From a checkpoint of a small transformer trained on Wikipedia.
Size: 18 layers, width 192, MLP 768 tanh GELU, vocabulary 978, 8.4M parameters.
Architecture: LayerNorm before each block, biases, tied embeddings, capped logits.
MLP neurons of a small language model. Each row is named by its layer, matrix (up: input weights; down: output weights) and neuron, and shows model dimensions 16-79. Each number is 50 + 12 x the weight over its row's rms, rounded and kept within 0 to 99.
After each neuron's rows, "fires on" lists the tokens most often at its 100 highest values on Wikipedia text that the model never trained on; "fires before" lists the tokens most often just after its 100 highest values on Wikipedia text that the model never trained on. A number after a token or word is its count.

L4.up19:54 32 21 59 42 45 35 48 79 36 57 49 66 40 66 35 49 66 58 53 33 30 50 45 45 48 52 40 59 52 44 56 65 60 48 50 36 43 40 17 37 50 30 43 60 49 26 40 58 36 53 59 54 69 43 60 50 78 44 60 30 60 40 58
L4.down19:50 55 39 75 51 50 51 64 64 55 50 50 66 65 43 59 42 47 61 66 18 33 44 50 42 50 38 53 47 58 40 38 68 46 55 71 29 58 32 36 40 53 44 21 43 50 26 45 46 44 52 54 45 49 48 65 47 35 60 63 36 66 37 36
fires on: "ang" 36, " Eng" 32, "eng" 17, " Is" 15
fires before: "l" 17, "land" 15, "ine" 11, "u" 5, "ed" 5, "th" 4

L8.up531:76 41 47 50 62 54 34 57 51 23 55 65 44 56 71 70 62 77 50 43 32 39 53 51 68 32 49 62 49 70 51 54 49 46 38 26 52 47 42 40 31 52 42 29 43 30 56 38 75 54 51 41 49 42 37 41 50 45 42 59 44 59 74 55
L8.down531:70 21 20 48 71 36 38 52 58 37 67 57 57 29 37 61 41 43 60 40 53 39 38 56 44 47 33 62 61 57 43 81 35 45 43 55 62 61 83 49 68 58 48 38 67 46 67 51 55 56 60 26 45 42 33 47 55 30 62 58 46 47 53 61
fires on: "ur" 55, "ir" 36, "anc" 4
fires before: "es" 16, "al" 15, "g" 10, "ed" 8, "on" 6, "ing" 4

L15.up516:36 67 36 54 74 35 28 42 69 59 51 62 53 67 47 51 30 54 22 61 50 41 68 49 42 57 53 44 61 75 60 45 64 38 36 49 46 73 59 61 43 51 51 53 78 68 34 50 37 53 41 50 53 54 32 78 39 73 20 45 62 55 44 45
L15.down516:39 57 47 62 74 69 63 49 59 60 53 30 77 75 46 72 48 49 26 55 66 61 45 41 36 49 30 50 58 40 66 48 60 40 40 44 39 63 56 41 54 63 51 66 61 59 53 51 15 59 36 50 60 44 41 40 35 57 30 45 26 64 54 52
fires on: " |" 36, "," 19, "ary" 14, " W" 8, " January" 8
fires before: " " 94

L5.up559:60 39 48 68 37 55 39 61 45 46 32 48 49 48 71 14 55 43 72 42 77 65 66 54 51 53 37 52 64 79 49 37 57 55 36 38 68 49 38 41 37 41 75 48 43 50 37 45 63 58 47 67 50 43 57 51 27 48 55 46 38 42 52 48
L5.down559:55 51 59 60 51 51 33 47 39 37 40 63 26 62 59 52 53 42 62 53 44 63 33 50 66 48 46 29 55 40 26 40 50 37 37 60 46 67 46 40 56 48 21 58 56 58 62 62 66 53 58 57 41 46 56 36 47 46 48 67 39 56 43 52
fires on: "19" 53, "18" 10, "20" 10, "-" 5, "an" 4, "15" 4
fires before: "9" 20, "8" 11, "7" 9, "3" 5, "4" 4, "6" 4

L14.up454:58 62 21 39 63 60 46 44 48 57 51 44 48 53 29 40 41 52 46 44 42 51 64 60 48 64 48 33 37 56 37 44 58 55 58 41 62 40 58 53 44 48 61 57 64 75 38 57 78 43 44 38 71 58 50 72 44 43 27 79 41 42 37 49
L14.down454:64 36 43 43 31 30 52 63 38 55 70 45 76 34 41 49 50 33 42 47 37 51 44 45 69 56 62 42 58 52 60 48 65 22 48 49 66 29 61 45 36 60 54 67 61 56 38 60 35 52 44 43 49 43 41 60 60 54 61 45 37 42 46 38
fires on: "-" 31, " May" 18, " and" 11, " |" 10, "," 6, "att" 4
fires before: " " 73

L6.up559:57 55 68 51 56 38 42 35 49 62 40 50 59 61 43 57 51 55 55 32 40 62 49 50 41 49 87 41 42 46 69 46 80 65 61 70 51 52 33 47 56 55 30 75 31 66 44 21 37 35 51 47 50 39 51 47 31 52 61 50 74 41 52 78
L6.down559:36 48 39 51 76 53 35 56 55 43 65 57 43 34 49 62 54 32 48 53 45 40 43 71 49 23 61 73 53 59 51 60 50 43 25 87 62 30 51 57 62 41 46 40 40 54 35 54 51 59 68 66 39 46 37 40 32 28 61 74 40 66 48 59
fires on: "olog" 41, "ic" 27, "ing" 8, "os" 7
fires before: "y" 21, "ist" 10, "ag" 9, "a" 9, "ical" 8, "p" 5

L3.up486:54 67 67 59 38 26 51 27 44 36 45 61 53 31 56 27 65 41 52 31 39 47 59 61 44 60 44 47 59 61 65 52 51 53 40 68 56 53 72 46 47 75 37 53 61 42 46 54 74 29 37 39 42 45 47 45 56 61 57 57 23 70 38 48
L3.down486:48 50 70 56 44 44 59 32 41 38 43 74 57 10 52 42 37 49 47 39 33 43 40 65 22 60 40 47 53 52 78 50 28 59 38 61 57 57 59 54 51 65 30 46 38 62 50 70 58 29 52 47 32 44 44 41 59 56 52 61 58 65 49 57
fires on: "." 87, "?" 6, "!" 5
fires before: "7" 12, "3" 10, "8" 9, "2" 8, "1" 7, "4" 7

L6.up71:42 62 59 55 71 50 54 25 39 48 65 47 51 38 55 55 63 33 18 55 27 42 44 42 46 55 62 56 60 55 38 42 47 40 44 72 52 55 51 32 46 85 42 67 34 41 40 35 51 33 62 53 44 46 61 65 43 44 46 57 56 45 40 41
L6.down71:40 38 48 50 54 61 44 41 41 41 45 62 55 51 44 52 62 33 46 60 39 72 25 39 41 40 68 55 44 45 52 46 58 63 50 38 53 64 40 39 44 49 23 64 55 32 50 59 35 57 45 66 71 42 46 51 44 31 48 66 49 62 60 73
fires on: "olog" 30, "gan" 15, "iet" 12, "om" 12, "ru" 7
fires before: "y" 23, "ist" 9, "iz" 9, "ic" 7, "ical" 5

L15.up684:59 38 64 50 47 48 43 41 40 56 50 45 54 33 45 36 57 41 47 49 63 58 51 16 58 63 54 58 61 55 27 49 44 43 42 32 46 57 50 52 37 72 57 58 76 62 27 40 86 65 66 46 55 44 30 46 52 65 54 55 22 48 44 45
L15.down684:39 46 51 30 41 67 54 70 52 29 66 37 77 42 48 52 44 60 64 66 56 21 57 49 51 50 61 61 51 40 43 57 44 58 45 58 41 56 55 52 38 40 47 39 54 53 48 59 40 25 47 51 49 64 20 34 45 64 52 55 45 34 39 55
fires on: "r" 20, "est" 13, "overn" 8, "if" 7, "iv" 7, "it" 7
fires before: "ed" 15, "ment" 13, "ing" 10, "ation" 6, "inal" 5, "ors" 5

L4.up586:43 49 65 31 62 52 47 31 65 41 48 29 52 43 62 44 62 41 50 33 39 65 42 53 59 49 50 47 68 54 64 37 72 68 60 61 49 50 53 57 51 38 42 45 43 64 58 39 58 44 70 39 68 73 72 33 31 64 37 55 29 40 56 66
L4.down586:48 63 41 44 49 68 54 56 58 38 53 42 14 46 67 36 41 39 39 45 50 76 43 54 55 61 37 65 57 57 66 46 74 53 53 69 43 51 62 48 45 44 30 57 35 65 54 44 58 27 59 45 62 52 49 30 53 47 47 57 43 64 56 46
fires on: " ad" 47, " I" 47, " im" 4
fires before: "d" 18, "m" 17, "v" 11, "ra" 9, "c" 5

L5.up493:38 47 66 62 77 30 38 37 66 49 70 49 52 32 37 63 34 38 49 50 28 61 53 36 37 40 57 61 45 71 57 33 69 32 65 55 47 48 54 58 61 45 26 46 44 40 49 56 46 45 82 61 37 47 59 37 39 48 58 40 64 67 55 43
L5.down493:48 50 51 76 66 39 59 55 46 42 45 47 41 30 50 64 51 34 32 47 42 49 56 46 54 44 43 73 50 41 68 45 44 38 65 74 56 42 43 44 61 61 57 31 50 41 34 55 54 30 69 72 26 46 39 38 52 50 48 59 45 62 42 55
fires on: "olog" 42, "ov" 36, " ind" 14, "ag" 4
fires before: "y" 18, "ist" 10, "ed" 9, "e" 9, "ical" 8

L3.up680:65 56 59 48 44 56 57 43 38 72 71 42 49 52 54 50 56 37 60 41 56 44 37 39 56 67 54 60 61 53 61 56 62 62 25 70 47 66 28 56 19 53 43 62 30 43 30 53 23 51 39 41 32 39 46 55 53 44 52 44 62 33 42 46
L3.down680:59 68 51 49 43 38 35 63 48 73 79 57 55 46 37 56 19 57 63 41 46 31 42 33 63 39 40 56 51 54 50 67 49 55 61 77 67 65 46 52 48 60 57 34 48 53 58 64 42 40 54 49 50 55 40 50 45 38 31 44 48 32 81 73
fires on: " gr" 51, " Gr" 19, " tr" 18, " Dec" 10
fires before: "oup" 26, "ad" 15, "and" 11, "ember" 7, "ap" 4, "ade" 4

L4.up257:69 67 32 48 51 47 22 60 45 52 43 38 52 13 62 64 62 23 50 39 47 52 61 50 27 48 48 28 54 41 64 38 56 73 63 44 54 40 51 62 53 71 38 44 44 60 60 48 31 46 54 51 73 62 68 35 74 34 46 47 55 40 39 53
L4.down257:57 51 53 63 49 40 33 69 73 53 41 46 42 31 56 60 57 26 41 63 66 60 45 50 57 50 47 63 48 41 60 35 42 74 53 48 49 60 71 57 55 59 33 44 59 50 62 54 55 45 46 57 55 58 57 52 58 33 57 56 50 62 57 55
fires on: " ad" 68, " Ad" 32
fires before: "m" 25, "d" 24, "v" 23, "j" 5, "ap" 4, "am" 4

L4.up441:54 26 56 58 63 49 34 62 45 43 34 51 43 46 55 61 44 30 43 60 60 55 63 42 61 48 56 56 53 25 68 34 32 46 39 45 35 45 48 39 40 56 52 58 31 43 63 49 64 38 47 44 34 55 57 63 57 64 43 69 45 47 69 71
L4.down441:62 34 37 48 59 51 37 78 62 68 33 51 44 50 55 51 47 38 45 53 53 64 44 45 45 74 51 45 59 28 59 54 45 35 37 51 33 48 47 54 43 55 21 55 04 41 65 41 64 55 41 49 56 54 36 52 56 50 25 55 45 47 63 50
fires on: "ru" 73, "oun" 26
fires before: "g" 22, "ary" 22, "ct" 15, "ction" 9, "ced" 7, "c" 6

L4.up642:53 55 48 50 46 41 34 27 52 63 53 48 44 32 52 44 82 48 35 49 61 58 39 39 47 52 48 48 64 49 49 35 54 39 62 54 50 61 41 43 47 43 61 58 38 48 41 40 43 33 64 28 56 41 57 65 51 53 30 50 31 50 38 56
L4.down642:48 35 39 63 39 46 49 50 60 43 31 72 47 50 39 43 68 38 20 61 51 59 45 53 46 43 45 76 52 55 58 52 61 52 55 52 54 74 26 35 35 39 66 65 40 63 44 62 37 43 68 37 57 28 56 51 53 69 38 54 48 70 34 67
fires on: " pre" 34, "rans" 34, " o" 19, "ro" 8, " pro" 5
fires before: "v" 14, "m" 10, "c" 9, "p" 7, "fer" 7, "per" 7

L4.up193:63 71 47 31 55 49 62 27 48 50 62 39 49 65 66 38 55 38 70 58 70 30 40 35 46 63 43 42 49 64 43 51 41 60 46 79 43 57 26 18 46 29 58 59 56 46 39 45 49 48 60 37 43 56 47 44 49 66 56 45 74 50 51 67
L4.down193:69 68 45 19 42 45 63 47 62 66 66 29 44 54 51 45 30 46 57 68 48 28 47 24 30 70 31 43 46 76 45 67 54 63 34 76 61 47 30 53 40 46 46 37 62 42 43 61 43 66 55 61 35 44 58 42 52 52 43 39 44 43 68 71
fires on: "gr" 53, " gr" 28, " Gr" 16
fires before: "am" 19, "ad" 13, "oup" 12, "ound" 10, "ap" 8, "and" 6

L3.up308:37 40 42 60 27 32 34 65 77 35 68 70 23 25 38 58 47 47 57 66 50 46 69 62 50 59 27 49 53 71 45 46 63 53 30 39 53 62 67 40 53 71 39 65 42 43 46 50 87 47 50 63 66 49 49 55 53 33 42 57 50 57 48 67
L3.down308:52 42 60 64 53 38 38 61 56 57 69 48 58 48 38 34 47 40 54 56 49 39 29 56 60 60 28 50 56 74 51 55 28 40 52 55 39 59 42 56 40 45 49 38 59 80 60 44 33 48 42 70 31 43 35 46 48 30 66 48 47 58 67 50
fires on: "\n" 58, "-" 21, ")\n" 20
fires before: "-" 78, " " 7

L5.up419:76 30 62 50 52 30 48 50 46 47 48 56 37 37 38 60 36 38 25 49 59 44 82 28 60 60 57 52 40 62 47 67 75 58 42 48 60 43 45 41 32 55 44 63 66 30 69 38 63 34 33 40 55 51 58 36 50 46 42 61 24 66 68 47
L5.down419:58 44 56 69 53 33 60 68 63 59 34 57 46 33 51 54 22 31 36 56 59 16 59 33 50 50 46 52 45 50 52 58 46 68 36 45 61 44 64 50 53 53 47 66 36 51 70 31 56 32 47 37 50 54 36 36 38 46 26 58 47 62 78 43
fires on: "ru" 65, "ir" 35
fires before: "ary" 28, "ed" 14, "ct" 10, "g" 9, "ction" 7, "ing" 4

L13.up272:31 56 35 75 32 55 37 55 69 37 47 58 50 56 62 54 56 37 44 47 46 28 47 52 56 47 65 38 46 72 42 50 65 57 48 45 48 63 49 21 38 41 72 50 47 39 53 44 44 41 49 49 56 38 46 48 47 32 30 34 38 38 41 67
L13.down272:50 70 59 27 43 70 51 56 61 54 58 41 33 37 60 54 49 63 46 66 58 37 45 44 53 38 49 64 50 57 29 43 28 62 50 34 54 45 62 53 42 37 33 62 45 47 37 45 52 49 40 47 34 64 68 57 45 53 35 75 66 53 67 54
fires on: "3" 35, "5" 19, "4" 12, "8" 10, "6" 7
fires before: "6" 20, "5" 12, "2" 10, "8" 10, "4" 9

L4.up49:45 53 41 45 54 51 73 18 55 53 55 50 46 55 61 53 39 49 61 63 50 70 41 50 47 64 56 31 53 30 63 65 72 47 48 48 62 52 33 38 48 35 56 58 45 40 68 19 59 64 62 67 42 57 46 66 63 53 35 74 48 76 53 76
L4.down49:42 65 53 59 55 71 74 36 27 60 58 69 48 50 48 58 48 56 57 35 46 51 66 55 57 57 59 59 52 38 36 56 47 52 70 61 25 37 29 56 49 28 51 32 57 59 81 59 52 53 24 64 51 58 39 18 51 40 53 41 40 60 46 58
fires on: "|---|---|---|---" 23, " bet" 16, "|---|---" 15, "|---" 14, " cont" 13, " En" 11
fires before: "|\n" 32, "ween" 15, "|---" 9, "|---|---|---|---" 6

L8.up318:58 50 58 71 33 40 51 36 53 48 63 37 40 44 79 61 55 43 39 49 47 55 55 44 48 46 48 49 40 68 58 80 55 53 38 49 40 58 64 20 57 41 59 63 58 51 67 23 64 34 45 65 36 58 59 32 32 69 64 33 34 74 61 49
L8.down318:38 38 59 46 52 44 41 54 39 39 47 57 19 44 60 53 56 27 31 49 39 22 52 58 57 49 58 56 39 53 42 59 52 22 61 64 45 43 73 42 54 57 46 70 36 62 52 61 59 51 55 31 47 67 70 47 59 52 38 66 52 57 77 30
fires on: "ru" 29, "ir" 19, "ran" 13, "u" 7, "." 6
fires before: "ary" 28, "ch" 10, "th" 6, "m" 4, "ild" 4

L4.up180:58 56 55 44 47 56 38 46 65 48 39 43 35 38 48 39 58 41 55 56 71 54 46 55 48 53 53 25 54 56 65 64 23 55 62 42 54 38 50 53 43 59 14 59 55 38 57 47 45 35 35 28 67 55 45 34 64 82 57 54 43 44 49 60
L4.down180:59 51 40 49 48 67 56 49 53 56 23 44 33 58 51 49 55 52 61 60 49 60 67 50 44 58 61 51 55 48 77 51 39 66 75 57 57 29 61 34 32 35 38 43 54 63 39 42 42 34 36 41 64 41 55 37 63 58 48 43 50 48 25 45
fires on: " ad" 33, " dis" 23, "ect" 17, " Com" 9, "lect" 5, " im" 4
fires before: "m" 22, "d" 9, "v" 8, "c" 7, "p" 4, "or" 4

L4.up30:53 45 38 77 32 33 49 53 60 62 38 56 62 54 60 36 55 82 36 42 49 59 46 70 34 59 43 45 56 64 37 52 51 48 52 28 36 55 54 45 74 55 58 36 42 46 43 63 60 52 61 46 75 33 33 45 51 48 46 54 59 42 34 63
L4.down30:49 63 48 71 56 27 59 50 64 59 51 49 58 67 47 58 49 53 38 49 50 66 31 53 51 38 42 47 43 39 62 42 54 48 31 88 49 71 47 39 40 40 26 48 58 50 59 22 50 46 76 62 65 27 34 45 34 52 50 29 68 37 41 45
fires on: " (" 25, ")\n" 19, "-" 16, "\n" 16, "–" 6, " re" 5
fires before: "-" 34, " " 13, "20" 8, "G" 4, "0" 4

L6.up638:61 48 41 40 48 63 48 25 51 44 53 46 66 28 63 53 51 51 49 42 53 56 59 52 60 61 32 42 52 45 63 51 41 54 48 45 56 39 26 77 52 43 38 40 53 28 42 55 35 48 51 46 77 65 45 54 69 42 39 74 40 37 32 39
L6.down638:61 34 45 61 42 46 56 62 67 41 55 28 33 41 56 46 51 52 35 56 49 63 53 54 65 68 55 57 35 61 76 37 50 61 39 81 67 51 70 58 60 54 47 35 55 44 63 55 51 58 40 73 48 59 45 35 68 51 57 62 53 70 55 31
fires on: " ad" 48, "and" 21, "ist" 13, " Ad" 11
fires before: "m" 18, "d" 16, "v" 14, "ro" 4, "j" 4

L6.up365:40 20 63 65 41 30 31 32 47 67 52 45 55 57 41 60 28 69 51 48 49 79 32 75 64 43 51 34 47 44 34 41 56 45 44 32 53 52 29 49 57 49 48 53 68 41 60 57 47 42 48 68 47 49 44 37 71 59 59 53 60 58 58 72
L6.down365:25 52 43 52 30 60 58 59 45 42 66 57 37 40 27 23 49 50 62 59 34 41 43 68 51 45 52 38 62 40 53 66 69 35 51 51 57 58 30 63 53 50 45 51 51 70 43 76 47 47 43 59 55 43 42 44 58 71 43 43 60 57 39 67
fires on: " |\n" 41, ")\n" 28, "\n" 25
fires before: "-" 50, "|" 33, "|---|---|---|---" 7

L5.up233:66 40 37 64 45 44 70 38 54 56 54 36 43 56 67 37 76 57 72 52 45 48 40 54 54 57 50 56 60 44 55 67 56 41 60 49 61 59 26 41 37 34 56 45 23 35 36 44 51 61 44 59 51 37 50 64 72 69 45 51 49 41 31 68
L5.down233:73 50 35 32 34 58 58 44 46 46 57 46 47 63 52 47 29 68 44 35 54 75 65 22 61 41 36 46 51 55 39 60 47 51 53 77 66 48 53 53 53 41 63 58 59 50 56 43 58 50 63 38 65 30 48 47 57 55 47 58 47 59 47 58
fires on: "|---|---|---|---" 24, "fer" 15, "|---|---" 14, "^" 11, " bet" 10, "id" 6
fires before: "|\n" 16, "|---" 12, "{" 11, "|---|---" 9, "ween" 8, "ence" 5

L5.up591:44 46 44 28 68 27 54 32 57 42 31 43 67 33 78 60 47 50 71 39 59 56 50 57 40 51 55 29 38 43 33 45 42 47 52 62 49 33 54 68 55 36 33 54 37 41 55 42 61 47 54 56 67 66 61 38 53 58 35 59 45 63 52 51
L5.down591:63 46 32 40 33 39 63 51 45 46 47 56 56 37 54 57 58 54 53 61 49 63 52 56 62 68 60 56 47 52 55 54 35 63 59 60 41 49 61 71 41 44 41 62 46 52 60 50 50 36 33 61 60 56 68 41 56 51 45 64 58 62 78 38
fires on: " ad" 53, " Ad" 23, " Le" 16, "les" 4, " le" 4
fires before: "m" 23, "d" 19, "v" 12, "ague" 9, "j" 5

L8.up384:51 50 52 62 37 50 43 41 71 53 82 52 60 51 35 48 42 53 47 39 58 59 47 47 52 38 65 51 51 53 37 49 54 81 47 42 53 33 47 22 44 52 48 40 68 35 64 56 51 49 59 40 51 49 38 52 55 41 47 51 29 80 23 55
L8.down384:45 37 56 55 74 61 30 30 45 66 65 61 42 66 42 68 43 59 45 42 49 45 29 44 45 54 60 54 40 52 42 43 45 56 17 48 54 51 67 48 74 72 32 33 59 49 54 48 62 52 51 70 51 50 29 62 63 28 51 39 44 73 45 54
fires on: " |" 98
fires before: " " 63, " |" 9, " R" 5

L3.up178:60 37 36 47 59 71 51 51 49 51 41 65 47 47 84 56 56 41 41 36 44 44 49 19 64 59 33 53 73 42 58 68 65 31 53 53 43 48 44 50 31 54 38 37 72 40 37 41 84 41 56 67 50 56 51 49 37 58 39 37 32 64 53 65
L3.down178:59 59 32 51 53 64 52 48 32 45 56 58 54 56 63 57 65 50 56 54 53 30 52 37 61 60 37 29 71 54 50 61 82 41 52 69 39 47 43 29 17 49 39 46 57 60 45 41 50 39 53 54 59 41 46 48 49 39 35 51 44 59 57 61
fires on: "eng" 46, " Eng" 32, "au" 13, " Ph" 8
fires before: "ine" 19, "l" 13, "th" 11, "land" 10, "gh" 7, "il" 6

L10.up355:57 45 63 43 55 34 58 43 45 52 42 42 37 38 42 39 43 32 56 47 66 35 47 31 43 59 45 82 58 69 62 52 56 39 60 60 67 52 65 47 49 73 44 52 72 49 48 44 50 58 47 54 49 57 49 59 48 32 60 68 48 76 32 17
L10.down355:71 31 44 52 68 66 43 65 57 48 58 37 19 37 49 79 57 37 52 41 46 68 65 64 56 55 59 51 63 49 40 43 35 45 66 64 38 55 32 43 43 33 49 69 71 52 60 33 62 44 66 55 39 49 40 18 51 31 47 39 53 58 54 59
fires on: "iv" 16, "ut" 12, "ish" 8, "ic" 7, "enc" 6, "ire" 5
fires before: "ed" 16, "ing" 13, "es" 13, "en" 6, "ment" 5

L10.up161:43 63 49 55 43 47 31 52 60 43 45 54 47 37 37 39 47 75 75 61 69 37 58 73 60 58 40 49 41 15 66 56 48 38 73 19 46 41 55 49 65 56 58 54 55 50 58 50 58 65 43 43 61 50 56 33 36 45 21 61 62 36 58 60
L10.down161:40 30 41 51 63 62 36 77 52 60 54 35 60 53 45 47 58 58 54 40 68 49 48 41 42 44 68 41 55 43 27 44 51 52 42 62 57 63 30 24 58 39 60 53 48 47 48 62 54 24 35 38 51 52 30 42 50 62 43 40 56 52 55 74
fires on: "\n" 53, ")\n" 14, "al" 7, "el" 5, "est" 5, "all" 5
fires before: "-" 58, "k" 4

L14.up266:46 40 50 64 62 83 47 44 54 30 53 53 51 36 51 67 49 44 40 51 72 61 61 53 19 29 50 58 46 45 34 56 66 36 48 56 57 40 55 25 62 64 63 39 61 45 39 62 28 49 40 61 38 51 41 40 43 51 24 43 38 37 48 53
L14.down266:36 43 33 42 47 53 42 33 60 46 40 27 55 46 61 45 39 47 57 50 43 51 49 34 42 43 39 24 64 55 61 66 46 53 41 19 39 48 49 39 49 54 75 43 37 74 54 55 58 19 62 49 51 65 37 32 63 35 68 29 42 35 66 45
fires on: "5" 37, "8" 18, "3" 14, "4" 13, "9" 11, "6" 6
fires before: "3" 18, "5" 13, "6" 11, "8" 11, "7" 10

L4.up386:59 54 44 42 90 35 42 72 54 39 68 58 30 43 47 69 50 34 38 46 26 42 67 37 53 30 64 62 57 63 51 53 42 36 50 73 49 48 36 73 48 44 36 65 53 27 40 65 40 58 52 49 39 60 50 49 47 55 70 35 51 58 43 48
L4.down386:58 53 57 33 71 44 46 45 52 39 46 65 47 39 59 52 44 45 39 55 37 39 66 43 49 15 59 73 55 72 44 51 53 48 66 60 55 41 48 61 62 46 42 65 36 43 24 52 52 58 62 32 39 45 43 49 73 54 60 39 68 77 47 41
fires on: "enn" 44, "olog" 37, " Count" 17
fires before: "y" 32, "is" 9, "a" 8, "ical" 8, "ry" 7, "ed" 6

L14.up226:36 43 38 59 65 62 44 56 70 32 57 43 63 55 52 62 59 57 55 30 37 55 47 53 27 48 68 52 62 60 38 41 62 74 57 23 51 63 51 41 57 40 39 39 46 60 22 55 53 37 43 51 38 59 56 44 66 57 41 49 39 40 47 54
L14.down226:42 48 79 49 44 51 39 35 54 38 50 59 32 65 70 72 43 66 32 45 65 37 50 56 34 55 34 42 57 60 47 36 54 74 50 59 68 20 55 58 33 58 34 28 45 61 38 40 43 51 45 50 48 58 41 45 61 49 49 44 61 37 56 55
fires on: "le" 11, "6" 10, "19" 9, " rele" 8, "5" 7, "8" 6
fires before: "ed" 20, "ased" 9, "9" 9, "8" 8, "7" 8, "6" 7

L15.up623:74 50 38 60 55 38 53 60 46 55 49 63 41 60 39 44 55 32 53 55 57 53 51 55 51 61 64 32 43 63 25 49 45 50 32 33 67 42 48 68 52 43 52 61 60 39 50 58 45 63 45 62 61 48 69 50 57 45 49 44 49 54 52 54
L15.down623:73 63 49 54 58 34 45 36 42 59 47 33 53 54 44 73 50 51 65 42 48 49 39 38 37 51 37 53 51 65 55 84 42 48 44 39 73 40 57 60 30 39 55 53 57 48 47 43 46 67 48 71 58 50 37 43 43 60 27 51 56 68 52 45
fires on: "18" 45, "19" 21, "15" 8, "17" 8, "," 7
fires before: "7" 13, "8" 13, "5" 9, "6" 9, "9" 9, "3" 9

L5.up147:68 58 59 40 90 45 46 59 56 23 59 45 47 50 61 37 57 69 58 51 48 53 46 54 58 50 67 50 59 54 53 54 42 19 29 64 57 47 31 39 41 59 42 50 39 45 56 38 65 51 51 42 50 31 57 43 40 65 69 44 28 51 55 49
L5.down147:58 60 36 38 72 50 54 63 63 42 62 54 44 51 51 26 48 43 56 52 44 41 39 64 44 59 62 61 63 58 73 70 44 32 44 64 61 57 57 32 36 52 30 48 40 36 73 53 58 48 49 36 27 52 47 48 43 54 80 49 37 38 44 35
fires on: "anc" 37, "enc" 29, "ath" 21, "oll" 9
fires before: "es" 22, "y" 11, "he" 6, "ing" 6, "ed" 6, "our" 4

L4.up94:60 48 41 44 47 51 34 39 45 45 47 38 49 48 72 59 60 25 48 34 43 60 60 21 49 54 48 49 47 52 59 54 42 52 63 41 74 48 54 61 56 50 35 52 34 34 79 49 51 58 43 31 59 83 54 49 65 48 76 46 49 58 51 79
L4.down94:57 65 33 37 44 44 58 50 46 36 48 44 41 37 52 69 59 21 49 47 54 64 54 44 66 50 53 48 45 39 44 56 44 47 67 45 64 61 58 62 53 48 27 56 29 56 50 48 33 45 52 48 61 69 59 43 78 42 73 43 42 68 61 58
fires on: " con" 50, " ad" 23, " En" 12, " Ad" 8, " Con" 7
fires before: "v" 14, "d" 12, "c" 10, "f" 7, "st" 6, "n" 5

L3.up689:47 56 42 40 35 46 62 59 68 58 44 48 41 39 41 60 53 72 47 54 38 46 47 55 40 71 52 19 47 54 48 50 66 49 36 57 76 62 35 58 50 37 34 50 68 25 48 34 51 35 44 62 28 63 44 62 56 65 37 61 37 50 46 44
L3.down689:44 41 43 50 53 54 63 46 79 74 61 62 49 36 56 37 42 47 44 47 27 52 56 45 38 81 43 39 40 55 48 36 59 46 43 62 50 43 56 46 45 60 31 48 36 23 41 43 56 41 68 48 37 37 60 53 36 51 40 72 45 40 35 47
fires on: " Eng" 31, "vel" 29, " Is" 15, "ow" 13, " American" 6
fires before: "l" 20, "land" 15, "op" 15, "ine" 7, "and" 4

L3.up188:37 50 43 74 47 29 44 58 79 40 71 57 52 47 33 43 53 76 54 57 49 73 48 57 55 59 37 50 54 35 41 54 67 31 54 30 51 39 47 33 50 71 61 65 69 34 40 46 65 55 67 62 62 60 47 45 58 57 35 55 49 47 56 89
L3.down188:42 44 51 63 37 60 63 51 54 56 64 63 55 47 30 11 59 53 54 59 40 58 43 47 58 54 52 54 58 38 40 62 65 30 73 49 61 47 32 49 53 45 51 49 63 74 48 39 47 29 50 58 44 44 55 31 55 49 39 33 55 32 49 75
fires on: " |\n" 76, ")\n" 14, "\n" 9
fires before: "|" 73, "-" 24

L3.up371:55 37 67 29 52 17 55 49 37 57 43 49 50 53 55 61 53 51 39 55 52 41 54 40 52 65 56 49 85 52 59 46 62 43 41 57 42 51 50 39 36 37 61 56 53 33 38 52 65 67 46 50 48 31 53 35 54 58 49 46 60 51 37 39
L3.down371:59 48 57 35 43 47 49 29 58 51 58 42 61 74 34 67 82 51 60 57 56 48 54 36 47 34 39 40 58 44 52 51 55 63 65 55 49 57 56 46 56 59 34 45 66 42 63 61 50 47 80 34 54 48 58 46 57 44 49 58 58 13 71 53
fires on: " gr" 31, " Gr" 19, "gr" 16, "ional" 8, " and" 8, "ublic" 7
fires before: "and" 17, "ad" 16, "oup" 13, "ound" 4